Weights of a small GPT-style language model, trained from scratch on English Wikipedia: tied embeddings.
MLP neurons of a small language model. Each row is named by its layer, matrix (down: output weights) and neuron, and shows model dimensions 256-511. Each number is 500 + 25 x the weight over its row's rms, rounded and kept within 0 to 999. Numbers have three digits each.
A block is one neuron, or neurons of one layer that tend to fire together. Before each block is what it responds to, as a language model described it from the Wikipedia text at the highest values.

Description: Closing long asides
L3.down26:542510498526530520501483532504553477479501509460502528488521504528497508554506488474471499510583514507509465460482497495489521480505500499493496511459466486480504492527506495530513487500500453528504478497525460488518549520507449514496513494500483458505493533510481502502522489449480524523484511506476527499505511521435516515480478471497476537493493538458479483535531506491496509456546502519523547488498507460487442505495470554522513487501481494522509503483479527489467522512443537524495501490505545501508496474501535511498475509470460508508460501456482525502538519506488518491490474554515585510493498544513468507481525509520502507515502493472541555525463511490529494499471470467499494500539500510498482510493509478488510506509508487475513543513525493547509472490509506
L3.down225:508472519530458479500456542466507494457514516510480517440521515519501513506482495472483521478479500459483515548479477522530477527495508536483455507503486505456448471534507492476470498499533480486507430550473482444518521473504533527492469548496514498492504533532506499537453479538522551515481489513464518521556551468517523477479504490483522497522517489520535470551465551525517488473519493509461498532507508436472483516511500516542523503498476462531508514491482517503483475510482532519496501480511508492470471468494505507497502498467482498488492471480540500502542492545469502500513519508467494464438506496548502483503513477516495516489519513472539477539533446565492502500475453499488512501476465510525427494483512474451483515440498498495562490511515504516518518469485512
L3.down421:520528489483489522475501526480476509497528462505478516481477518500512501514532492505525506473519496473491510514519500512463512480510504522509472506502436507515523470479500475520492514487502499497497514504511532486523513533540486481493443543497478523482514547482509485527511510605495509515475512474478466469492515533533447450519512500500502490479498505505492510506485496529479527498516493484454545505481502502465525505505513481538520530498499519504480548496509507482541512490497468497469496438497474479487519507509470482476469486499520539467516518510517492513518532479503509531492529483549520511500500512503426469476471512493529487503510513490501497546474512505549496477505504490494482525522447484497490507507502479451436523360490536489480485479522485454533533467521488
L3.down917:529478515472489456502531525493486501493501494489505492476468506512487514523510484502445487467477536452474459498486552493542462520464475547464467501475485502473477524487449510469468534505469450484470468479469524482515486499522481507530484505551448495500504547511480521550501506445486530459504475508495539501492517513527491465450527509466516486517486513467464478519443519517536524491517522502491519529486497430496506488454488493536533504491551462480511501464539530487497526514512500529508518506494477529493502483505512490519469475499469511470499492526506467493501521539505500493487486483541532492494514555482532481546524466526444512494524509508504538524500505554531468479521496481519501492468474518518496505505501508537495478547467511478492502528503479502500497503509520

Description: Partitive "of" after quantities
L3.down991:511442489500529488507484504510471505444483499462529519447488497490542506484430540477520525523521514500499471508504483526491531515460473485480476490497451491449512501481505498476496486493515477518500507557506478496453515507512500549528512465511530474531480526511490495509507485513511541527474513482510494511457480512483490454466509479469462507479479491508509486503536475510454520515461455483501529525500508490526534463533493462466484502495498438517510528489522540512513483543549497456504514522481478504513487475513519493501483512468497531493501475470533487474510465502483490518512518442463489515514504505534463520494565509491517536513510456491500483548478520521476492477534493465489475504527520509537474473487482496466487508506546473522511509499514499503474502514490527
L3.down1127:493518493503487523503495531506506503479482534521480504528493492540490475470479482493502556505501481505501494551493514480534468493470521508510522541490531462525476467476516520516496545527467495522533516456506480534473517464447500502516537521464495519513499514500488479512458475454513482506465502504468472471533519479518540500492510456517514489484480513487473531488527450510576513491477484426549504566531524469500539460459493447515566519479492518501493486518480507507503478484531485525508503526482520490517517492510492534468489483525453524518507526447450505499467473479510515489468504498496466485473512487459532476460503460474547510498494503478484455483489493487508493508513498513538455512517505506463480525520431465476504474517500511553499559537535524496502492584436500
L3.down2139:513521516502513489503528488496530477532443529525516514492454508519531492449485492504513455472479518457530507519522527534494499514528486482498507461452508514501526477510531502541512440552512459494531493499557478487497466457455496485474487503480519530501475481497519505522536488529508481514513502531506517491531493451512484468452510496503486503491538476523476533525519487510499527485472517488532513457482489498532474506511536471489501508461493557495486467487524546447494513451528498522502528498490480485499518509504515505508511483487521517488491516514470524461485511516500499489498548480494466501468500561501510504495451518530521535482464503486569484459483476501496552515507502518520511530477511498494527476491490529483482491492464502464533499512475496506550498516508527
L3.down2616:491475531490501527477537517516508497518481506479493510482507566509477494506499486512482535489502483537545503443510496516497525495459493464502503547513482464546476554512503528503460499505534502482498500485469544494442481458500513536519478489458550499477475537511489450493495509508455483436534544506523513492525494476506506520490490510548477480488503521564480500519526462496540527517499508504500561505524508513537499525494501532488500459483510514535461538503499455493523535493508514493503474497519512485510529515484529480452474481514491470512477544523480439443511512506440555500545491468499477492518536502481503456502553486504509447541535489502526479485501532536521457537511546493492502492503481511489472443494501546485517494516514493444522476437492478553493481493508507

Description: Head noun after possessive
L3.down770:524478506495541491517485506474516494486523519488484532482491516514471494495528481498465531499507502469485532489485496487455530482502514493500504469495529493493559528465449471511522523499482513527496487484505500487510523510459411534451538491492486535561516506491512555503517539519511480549511492506454502510489505515513506537469538517489502505501468528497503482511533521476519522526517543475512478522516467465514500469506472509460478481525490498517508486489533459507539499506520469494473524451486478486487510519471501534518555519451446517524476471494497504510504485523483501502496577477502514469495502480553514514527524485498510503452486493456510479512535522517507532473492483478494527523546547519511481460520506518525485503467461496540496483551522471557513522507491456
L3.down1047:527512461462484493516546465526524543532527487487461495490476497498519470476540450467506497478462502492509488493506501495457554496463498509528484471506520505470494486511501534501470481483463501488507476504509472487518528514520464480493497485480478529490481535446480531474507517493501523486471548565479486510460468472495531530502533553500510482468520508495513463501520506468544518467489497476518494526507467494488486484491491536509487508538462488507486507515542490478508484480456509499476511524520516523513457524522482495510524466503458499456485480525495496499491526558511502489486511496527521522466491479523464520528526479474499471516464502506480484484423468485515513524481498545498462514483467521517503517499449478504518484514460455519478536493502452513527565509493505
L3.down1437:512529500521519526509510528493498518517483496509541501452508480525512484507502494539509484469483501540505499518473551511504486499486449518508515467513478498487485520503494491525521433501485476492522468519473529542445490497507431451487478550494487494487467473496497496482455476519500482471519507492496527540472501521502521530494512493459535539486524465540500503462478509493504508496506506482510477502460472528502577505488445469538516504435531511512513533523507512499471529536520530552477516479510494518481480517522493514484526493529484589499500541507535503513505518516503492509513467501529510494488478494530509507523527484467493500450471496532480519481502482492519508473532478449491532474497492517473461479486438510475509466473498529486523497503491445499496542483490550
L3.down2744:503519503533507492483566486517509555505521506467504486515547453544518505515460476488483513487491468467505489422522547515519518502496505469511511499483501505471482474525532487529508477488512471498471495469476494484525471569454489529524518488478480489511556504494483515521511498530497507505534512529518479520517482438518522509505519483504519490487531545489480475504575489497531506520500436463515458512499498472530465489502493516509504510555501490502486492533528508477498501458483506522512504470550544471526521509498492491483545462497474490530459527483500514537473525474504517522501509528491491560473488500508480556481543493482520513487484492530556475490498484493513482516485497525535488472483482501579472484498454489466519510506505541488487443469526493461465526506493505

Description: Number endings and continuations
L3.down38:465526523497509503478502488477482447469498460491481505483529559441469505468466520484482543524485489470516478480469537471509550512474506515525479544502496496536484526508509471463487506509480472446508527531532478524517492480464547520484511486498501492505506523526483496490530470456487496481550513518516467518479550502504478504408526513461529478551519492505484485548503524495494520523479496480512483494530469550495506481497533560511469503526464518425473541531529495514499518498480531534475529537473445497470506529458501541478499517489460491496527501486479481490480520533480498509496506499497481477539479490496535493513554474500533490541494473551482512497551500519475479477496457492462532493467497502503521482513521451486526501568495497477508501471486499508508460515519491
L3.down1405:495541516526550502533485500529508478480484518506515473509495546480510486491502530462438502511464520498545515545498496524474510534502501513541492473486508522518559520478566469519493528485470507534494487533524504482517545459518466495486491496512534495458491521509500497490483439500488492533501518483535512490477551497523517533514483518497430502478476478507497504510543484518531500472520483503505494542471509488519530494498518476471501551514481504480516497485539495496523491536552466521538444477504501529475482498486448450506538457528472509542475516491492495496547493481479496497486476492512529525536534487489506505537464484485493491477564472467506518477482538443511479488444454517559521417547514481514445528454501490518545465479525534513520542497529474477524443532461511
L3.down1679:503473529504484501468487543491500470519502524475503517516512519463503512483476527492473514472518510458488530524508509525504525502498477488471505500437485478490482537500549513496509482467547462510515465486515514501468544515514488542502487465481516472543501544507512525480545477503461474495495491512508517537453491468549481497530567539547499525498529467521464468546523523517512504500433506481502451502550508533518562489511461546500538500494515514475496494526488492454520501503490500507515529471520501505506510514519490504486502458491537515483535522534462464462508535500498496540507474526499498473474513466511506524504487483472546560494509481483497533508483480483509488449500484573476526485511487498491427504504504474504525486492496488486520501492484461516490476480486506
L3.down2697:509538566469507505516508533485537523504485556528504515497523541518479449488518488498512514470537540512473505556534556522498520528513467546456516457456512537499432532485475451506466498508525545496530496549499525516512531469469520502502496482480531553521527546518505514499498471533522503500517473539506549481511508520515487469519486518479491440486508529520473481493523515544495485526510472440490523514500436456450496489473514523517492514501516476509508537517512451473515513511509477520447483509548515491459545538475500489492514534507466488537485474456489485517530496501483481476513452441503494486450514460453495463508505447516479498504503495505513511483503512455532518503494501502472504469524502485523496469509489499520506523493558489484528546483513497528486493497506496

Description: Numeric quantity values
L2.down2352:497501495565474512513498515500502499469517552579486528524543480514484503451523490459496480497467529526537524523548506504509511458502478494548472507512510510500513481471478486493526483520545526472541484556478487461489505483480563487496512455469497527493534501503486531547506508449470504531502507505488498499492545513478511481487524513520526506502441477458523540531497518502539479503494484518469464468513499485536514513536477479481480525467468507516501525455500503472513497516490491526494536501519503494459526495492505524503476486472539499509484553498499514535491498512485505531511533500518518523493518504449517468515509480490527517536478465434559480523466523486450525469525475528526489470492471500518470520495512507507454493466498514494486503510546498491510477516534537

Description: Head noun after modifier
L3.down307:487504477490531514491488467506467516522468463465511493482485473471541508538475494531517513513547520509497467456513499523468530541474518516538468526488493506455452533512516482495482530506427478485499460491477458497536451468506508504506506541538501445488452525482513482527480481466474492484533493520495501538495493493480517493514542510476458507433517522535500506493512505493488494479515531531466490567494539488505531521481515530504518518481486468501452537466459523548492500487527460507516456474540487492493561509472497533515508489547464497518510488497493496470521475457471516488500500494508511490515509480550476525470462489538504477448512507523531481531499503485475470500460482519517513458471508517468492499488473493533505528492492518509506524487543511479500534526505485
L3.down537:485500495509477501543491512498496520531505539465448482517492505484482500517510512542525480496527490512510548517513509525479479521541490509508545488485477514550514505530509432540516474471518486502513486460515507473520508499484497507502489494522472460499499475504499504476523540566513510522486508493464480443495531537556489478502514496512510478521485509474524496551466481490506516479497508510475489514491491507520493512500478504484535511493505515519500507545513496477498504493528533484492508474486537513541463467485461518516535529537514491485507507500520544511497522512515480494484527492486487504498494514505534503514553464466527513474505510467490515460505494496495476502477528436525509475487520505534472474478501531502497473435493441492533485491512494522519507467510489
L3.down2295:470482496496508482505498452496497485542509509501464480501516509504538468471517508489518494505509489522505498493497493500476479509494478504538548456510482511505510499493496459514499466464502504471520527496515475492503483564499543546500473473500512523439521479462516488514526548579531471483505487527425488475497515515541496504497463532505489465489493509493487474551476476544509528506498461465500473476492467502539531501488518533494529489491522511481505472553488488467501527492486577528487525476514502495512513446499455509501523535519532496473499505517501510502492515508546518485504496489474493493499498521514470530498532492479451524490517569522449484448488490456522484486522503489530518507466454497498500455523497545487488499512471519484499502500498487477532495499507465
L3.down2394:534461539456518512504449505498506475507533518489500456488482499513496487515461515472493502524498505523452523471517485459491530491520543535511534471537451484497487513489472494488505507523542491488469474488505458521486499506484505482526518516486531506487469508473440530542488562465501517532490480487470541452486488523509477523513494506481535460485520529522523483496528491550492549495527469531512481477509471480499487465481563498525525499506508520460464490517490508469503470520472493462518504501494454524536486499463517556501509529508516462486458491507491464513513526484490513491519485487492509512513461467553477527515469475516534499498512522526497536500515474476524518510454494519487493489502524493496442531504484530524517511475505505499485486480499531507523547498497520

Description: Numbers in tabular data
L5.down443:512534523526495438495510538535501481502437489498487503482495536498524502532490522526488517468493522477501511492469485492510514486492476481477457471517517483498504498546496532525495528458468489503463519439497512501521527475518509491512487537492498485496511486498500488517514493565492475504491478473501497495509513507484530500487487519498486520466492500509453527495520521501490511522508469468496529520510454515531450481480526493454502497488473512479467490525471465485477456509494496512477472476462474480513492500483545495483480480507437495528477504471521486534471529520511496483490511503531512510497473493465527516505447496506474524503477506487440478497502470459546486488516494520508550505466514495479499518515506473508481570426457513506492509482511505481497488474488488
L5.down574:487506507479525509486472459516498500517518516482492494482517471520519478500462496541540511466520541473483488505472483508520504525481527483495502467494466475516469461502515518496477499510499530494472494502487503469527507456457482537517476520509510529515457504533505502522483479478478511535509503543533523506501468544520471489505499468511486531483527516495516505494512513489505526497483501457527459484524531450525517502501532494451507507554468528534498498556519495512476520524510517515513493486525474479532477452507503497494470558484514452498494479487500455556512513510546470504475536518505485489518545442506520510464466464500536501520535506496484543498507468536476502479521497516453513515549538489521491480522494531512525440573465498497507495471568473444485483498506530
L5.down2518:498479524425496501442518529512483449494484482554527491446511492492546511537462536512546498512542529498486550507464489490554499507504484510522503488532487464520512479461520511492456536500475498531472474505551476546468500538455464515494527535485469497482392524528486482518500518504441457500544504482513490498528493531541544501459483519504505529506519483504484477521518478488487514519539515468495511525503521510511491488502516512512478489487491506523512494508520512539447497470480495523516472466468468515467537480506491514544514535512499496541522501545522532523504506455525519499469500491484473506550551523509502488509488496543492523551526452485522496527498490543518524478498500447448512486455513519492462540488492542496450481540515506502509481478520516501524501469545446
L5.down2539:499500484505520492469489457493491513511518462486482493474512551506453504519545472495517569459513486543466561512511505502479510504470498549493511464480519535477514481503480483497495487524492535492537481496509461526516461510491453502457419503482505504516514503443497502503465521461540481512525490527480514482495490540516516511477504502510519461518476507455509524499517508478488544518509489480488490484520489511492491513576519482491488484502444497540460481456530510474510497525486515496474534482509492519453527453539499489498504536491502512487491495485483533489540497483523511535430510499508463546483506500470485487542516492511483517482490490508539479496485466551465489480540495506462484520513513501505495510508517518476520485522467452471474509482510503479497496486525525

Description: Compound noun modifiers
L5.down356:531516511506500554513487495449486493521510548483487502464520499510531527479498522500535467449484503496518495508480519502483517534493433484475503481525530495520496556516507524533503504473477506515551485512476473512479508483477493469501555476515508511510528498496526528495481542501473486509499518535501502473475459533528507520527519501498497513475474506440511533517483477502489515482462498513477508515499502541459512516539454475484521487501511494488493499497498518528518515474480570542520502479494541460484495485467527487521520474532512523489502495541519501497507492483462539509471506524539570555531509532547517509506495501526512507522519497481521496519498491536473455486493460485498505524524491531489528485517474515535535510454431489503439457587484448526502451497525483
L5.down483:452573513493485529480535513477492504504511509460458538515470512477466545534518516530489514458515558493502535481522531462511498531456514493489506502533501450512447497492517514508515493443539522518513493486522537486421547535525503498514525474506485503506508510503542508478468483555502500511504500484497492493519495487492478499456527532497494480461493518482496515520502463524529507528464506463465486481490525523508454531501500526494522468496505482525461495462506551501532501523507503524502489501506526545502500498523498527496487509450485471429534489485539492490481460461456499443522501490488528527545544479520488511548498515523518461516486519458481557501473553527516470496474513483444575469539508443507512465531490496512490502528489515491524491515528486481489466536502506
L5.down926:531521495505497538512528499493517528521498481477503433491519530499481494469480506453505492467505510532504443488458564506483520533507520530457456488525508518517526568472426503495478472525495529485536508482492486478485537521512481478484500460558485549501498516534499497508503527520505533524501531463522471511560481492530534526493485475488512493482493476515469530471537507492534526573497495476456519494517486515491468480493479504478481500503504502489470472531513478476510496467521489494508550458478503496478495511496454486489500456487482491471501494476497471460495498496495527441467510514509497491488511503477555514546466489513507482506507485506537544509506539523484481449434494522476525492498509475523510506473466504546469502525506498487495490445493515496533492545468493
L5.down1236:460521494510498507529503496461516520513503473536517480497496544489496493503490482501493487448484519505526497472474491475500465495532493512520530466521496485482486499491519499508501480521515523486539483462501506498499496489534500478507511458469445518480503504511483493483448554631501489514496504482487522494501484504532537516471534500502465460490505516502480529474475498510493517453503524469491479502489503528517440482507504486507515531483538495507498490502557469526468489549487521489499481499527508509512500524464541495477550517515493496508489486518501486514507468481492525440518437526496528508544454523516519544538475483492475557490503529485476514471491512504533488478507505447490520484504520520506448473497496544510504514365486482502496474524462544493538507516485532

Description: Before a work's title
L5.down1109:535465469482529501512525516498499512485463490514494519520503488495508507459518535468483515496521475520478528491476505500535500474499525520543466499489509465510472447466526549485473455452472512525468456449520491546519531536465481520495509533510490517515498453441508509509497493460494539515493500561560470462495519522555497473509544492482536480501486508543494459476499498485513461504478511496501469509492538490487513487505477563500518468520486499467466463470464481489545507471462483485461505490476460478530548520455464528503486537493481502467465481498501499513524464514464465517497514489515526518495479483526498533535533468508510502534480511502498483527491467454461565524496479491476487501473500477486494523519480503498517492587500501493508498509455476478553494538483492
L5.down1528:560474521492506508493501506511518470491468500528536468432506456524487479478505494538467483513497507517505491517490529495536530493484545541534496508544519495500460483494525520505501476493472475507469507468511534518510497520469516482457499515497518532524507469466516503503511505424506520501464484514498463498510495476565481496500529501489529429512506534531439456469520516474522517532498454517511488537495494488529488508481472537515479468500505420496430451512495490488491485489478457516487514506513487486502486507484479495460489502511526491469483502528483508490521513531520521529492521477472507513468464474576446529499531450556488450525457496522489485520488510509497513511505497473507471483500476493497509498480512511498525473576520550499501535526482485507539496516503484
L5.down2457:514493563502472465488491524462521495507518507515517499486461485485511524514494508474475495510447480507481492529470490496479530486484507530524475489511509482534485473519498510516485496488470487511508459498480470570520513526499521478496497461496527490544493521458514499472474524440515559527497520542485457477504503513510490498486523467504529451507515482541479443507507525522485488527484512494528526481484514495546490508478495526536475475529549488479465475513537463553482500475501473478459480493498487487531511483498477502529445459518498468488447493514497506484554508513533475561530521463492509511486466497525476507525529509521463492509483496534502524501484495500504488474501488500450494492481488510496558460509510499541578502541503506493479481507443482531543524527475496
L5.down3038:514512498470498505522482497493509507517481541502502525461518460528505534487502487448498503512471492511499514483536524514505538472474533517530497511519495472523489504515494504505519514498472440516495465489479480547503523501492471512488459489474473531548520490479525501508491496420512530509511493537538495490512466508514493537510510481445487471503547531550446485503503525500518532502473486514543455522506539514523514493460459535519473501502505493487493491479502489495493529503469512476467506532507508506520512513464510479542461493515540490456519478494444459482496492550452503512506477462497529498509493479547508481498531502548512477540476491504503515526503488494506566482509497482470492519503511438497517486492526474534529519581480446492496492503474485537539490549511458

Description: Phrase-final word completions
L2.down1915:512487504516478493453549489481478559500507485464502511495506526499510477530524492504503518486525511441491524471524510550516535504469527434486509489524509508496491505541488530521487527502486508504519497487497486486504493501520490489482535509533489497494496524492498493474495522534486503532529478504542431529523469476516504490466512513516490493481513495480493507514518493498492536459528525502488505521538512506496505499478518502563508482538486505495452485506496509527525488500447510470552475486553488475502472476464561490486538432520493507529508508536497558498483498506503496478519543506531501504479516518488530526499524512480510493459533502497489476475474478466494467488467499509482484527475466497521535478489455504549534489478512490512503488505511480507479502491541512

Description: Closing parenthesis ends
L2.down513:515520483504483503518509502501573511484471494519526470508545506439502481487518538502511516510485483511499503499493484477479501509508459481469511532523538473498519487498503536525505515509487498533492509491504478507522518519488518511466466519507487523479482550477511531525500494514522488511479531509467513493523551521485524442494509541516529504514469497501521468502502502502517537501498532531473525439507501467536438487477500504489523518477478526531538502499494459494548505487482523513507500514549471485465499482511499479508519493468492480461478517535501500519485521520526539504490478536475472489450504499512485525505511474527495488495477499453488497484542495459498475480528508504563516490512479505514464500455530517519484502462491533542481478501510474478512485478506536

Description: Units after numbers
L5.down851:513479544511479526545473496492515507522540478486481523506480487523503489505484500561458514458497488489536540486545444482511477473537483498502541514486512451518500434499582479458519548455481513470480484467494478516519498497515533519482518506533534509516450517538497524494440509607540508539513501473484475487483504567498473511518462499494507466496550526497523441506475496482518496479510515496546478511488518478458500498492501492498514486497541477519484495526512499511515485511523417496551486516530527540479498514479526499524479504530506497501489517449510488516583491497500482503504472443456506504508465509528493514478493493512480516497431529551464507539507456525483533494501475535506493489510556480486479509485520491494505497560527538505499504516494510526526509446498486
L5.down1207:530520487556539506499473482506528494519491486517512555442494551511519509499514471515504479515494537482534554484517483509514518517493542515515507512478473494478495489523529502475516535452542469530507482533463510473512521507509514480481505493490534456488459511456515479532493493536463488510539554503474509498507469461551447516527522505490527520493476518493530460502553503517501484542508514458470490521494500455512464524511500474543462511474484520502505515469539542523509515491522497517519502480459483499467518491521487483509508473469504468515480504505507509510484467472467451495482471519524499501498501511469554486527491550505553467457489504479511538473499525549513467526445476467531503499520496492469472558501505472542450504513481509502512487463521490493534453488502483
L5.down2404:512489485501463481475449492517491508472466478506466487534484501465452517518500473529520515495523523499534510483497499535538492521484506516500483477531430508509504518474536490507523502463516504499475489505490511510521528495469508480527571507529535525543478464486525480500508499546494479522465532479455468498482487533511481551496519516536457532485544484522500526504484541467473505526504514468460518504454541509471489472533542513530494467490472550503495479485495525509486520501574471470480474542542497476501471517495520549496484512503504458520509484516532489484538513496475485521430509499500510506547522476501502471526455520475504467516517532535438498510476514470483525528492492507539493503488532478494479516479494515505527495485472494519475510507511515492501521477542473
L5.down2965:502503534525497453505524481484481492473496460499503511515479542514492525458499515481505507505476484537534479521490470452499572535462524518537495496479469475501461562552519513491510486474543485508472464473519537473538527510550508498493535503531484521520528517487484483474505447522450501514498495509464520527491501503489501502476522492485468518502509463518513501479547506555481520541455483483472504530481465520467475489464523528466524478510501513447508493493524535470497535520484542488483457497494512482477512506523498507522531523463496528514525518448494563462553513498527526520445557549491472520471502526490486492501507510518467528470514479490524510487455500534499509481489487514491500484508517544494519539495480495512524497464492499458474500499488518510481485496527503

Description: List-item separators
L5.down864:545526486472528517521511510473484506492504539475505481536530538479493533514491485482509480519483510513496534501538507516469492495493508555516496477513501538490541501487477471473488527515489474531475517531470495492539493464479527515465506500504508457478472501493474525472476436420499521487488473468482495507503493488469524470495557515490439485520511529507485470502455528523471451523519508509512534503508469510482528533520489481495446511502480515516522494510486480498496498477477490521486514511482448500523519488501487485433481500484546483534520489501499511495518503584510526512487488498495482490515509510486495497516503519505509477532506509513489489480483455538527484498519507498522504496516508518517453522529495478496505517564496481538485522492493488460523536464498494
L5.down1358:495527478493490516517504483493501484524508533502513508524472496515493491543507522456490508494465477493474504492497482470520495505481525527494443496532545578500489518485511517447492507508544488470525478536484500491508489511531477477469489524536483492500512509530499544524485503520554522489506465495500508500514490471509541498496548511496494508492475424521481499538488463555514506506479497518488517523490527494510490533499488532554494512516470450494466475526456452493493512550496481508520505527526437499499521505522496455492481477503509499485494497514462549514512507550530541493515485512526468481477463452511478489573522497480540537493465460497466495505510536486505456501495506481516475517508481489517472533519523520532497472489501487510541488453541501479488482490550535
L5.down2653:490500467485521498472496467477485514511499442470518498531519478501506534495511451522500534505459508557476464509485499508451503516532497540526479489504528525482509439464519519476502461469493514483490471492473479513498480477506494489503486493483492456542513502510484507502518475441533456577510498493513496437480519512516532489472471483491512497500484489515540452542477506497511497529514508485484455523479577534521534507493525475489506495516461494525492494540484500527459470479496482471469523458492483486536532458499490526462550479475501525449536500542462470478473505504516518483491487574481502511522494532551526490489512465529501493469515492507446526518505505521500503483503499481480514537500491488471433549534461503485489495532500521492518482500514512457522503484523531
L5.down2955:519460504484559516512507487483485475493476511530493499487503509494509544490506465458522459521503509528560502490481540488528499490550515481547496493536512504506525480509514518444509449491483530523483425493444538528514500506534530504504476520499496501499488503536510556489531484486517462512510514482512472462505460513466511513508511505454482496502479490501476517485467494492527480494516423477495511532499527480472539518474498509491505505501494511488498505471484471472475508509514491505477474485525520493487500469494490516503449481490524496462531467492526512478480514523555487523502495429527446515555479502500505472543508552508510485495448491552482497509530494509503462517494494522497507553482463467474493486501527530477566516529517509490498495499511523493448469495472487

Description: Physical-description mid-clause words
L2.down737:482500566529493492495496504514515464470533501509498524517462474542538500461484533528425531515509465484492472468547476501531496495519487530521469502546483502511500571484527451514476478471477522470489515540514489518555496547459487478489498492506514465508472468538538512511518477511498470519489472505457532513542503493507519479443492557477495500478493506530506485483477512494511477529500493497506483478512483485519492525452511484470498475497454523509518480493493457546498511472471500469480549552554474494524501500541519509495492537484490507487529523496510522527469482528536471531495531505492526531435513505499490481520512515502506473479475507534514503499489495494484544483505450514486491523536509515498472487526526521482489481507530505512474522435534557489529522518508524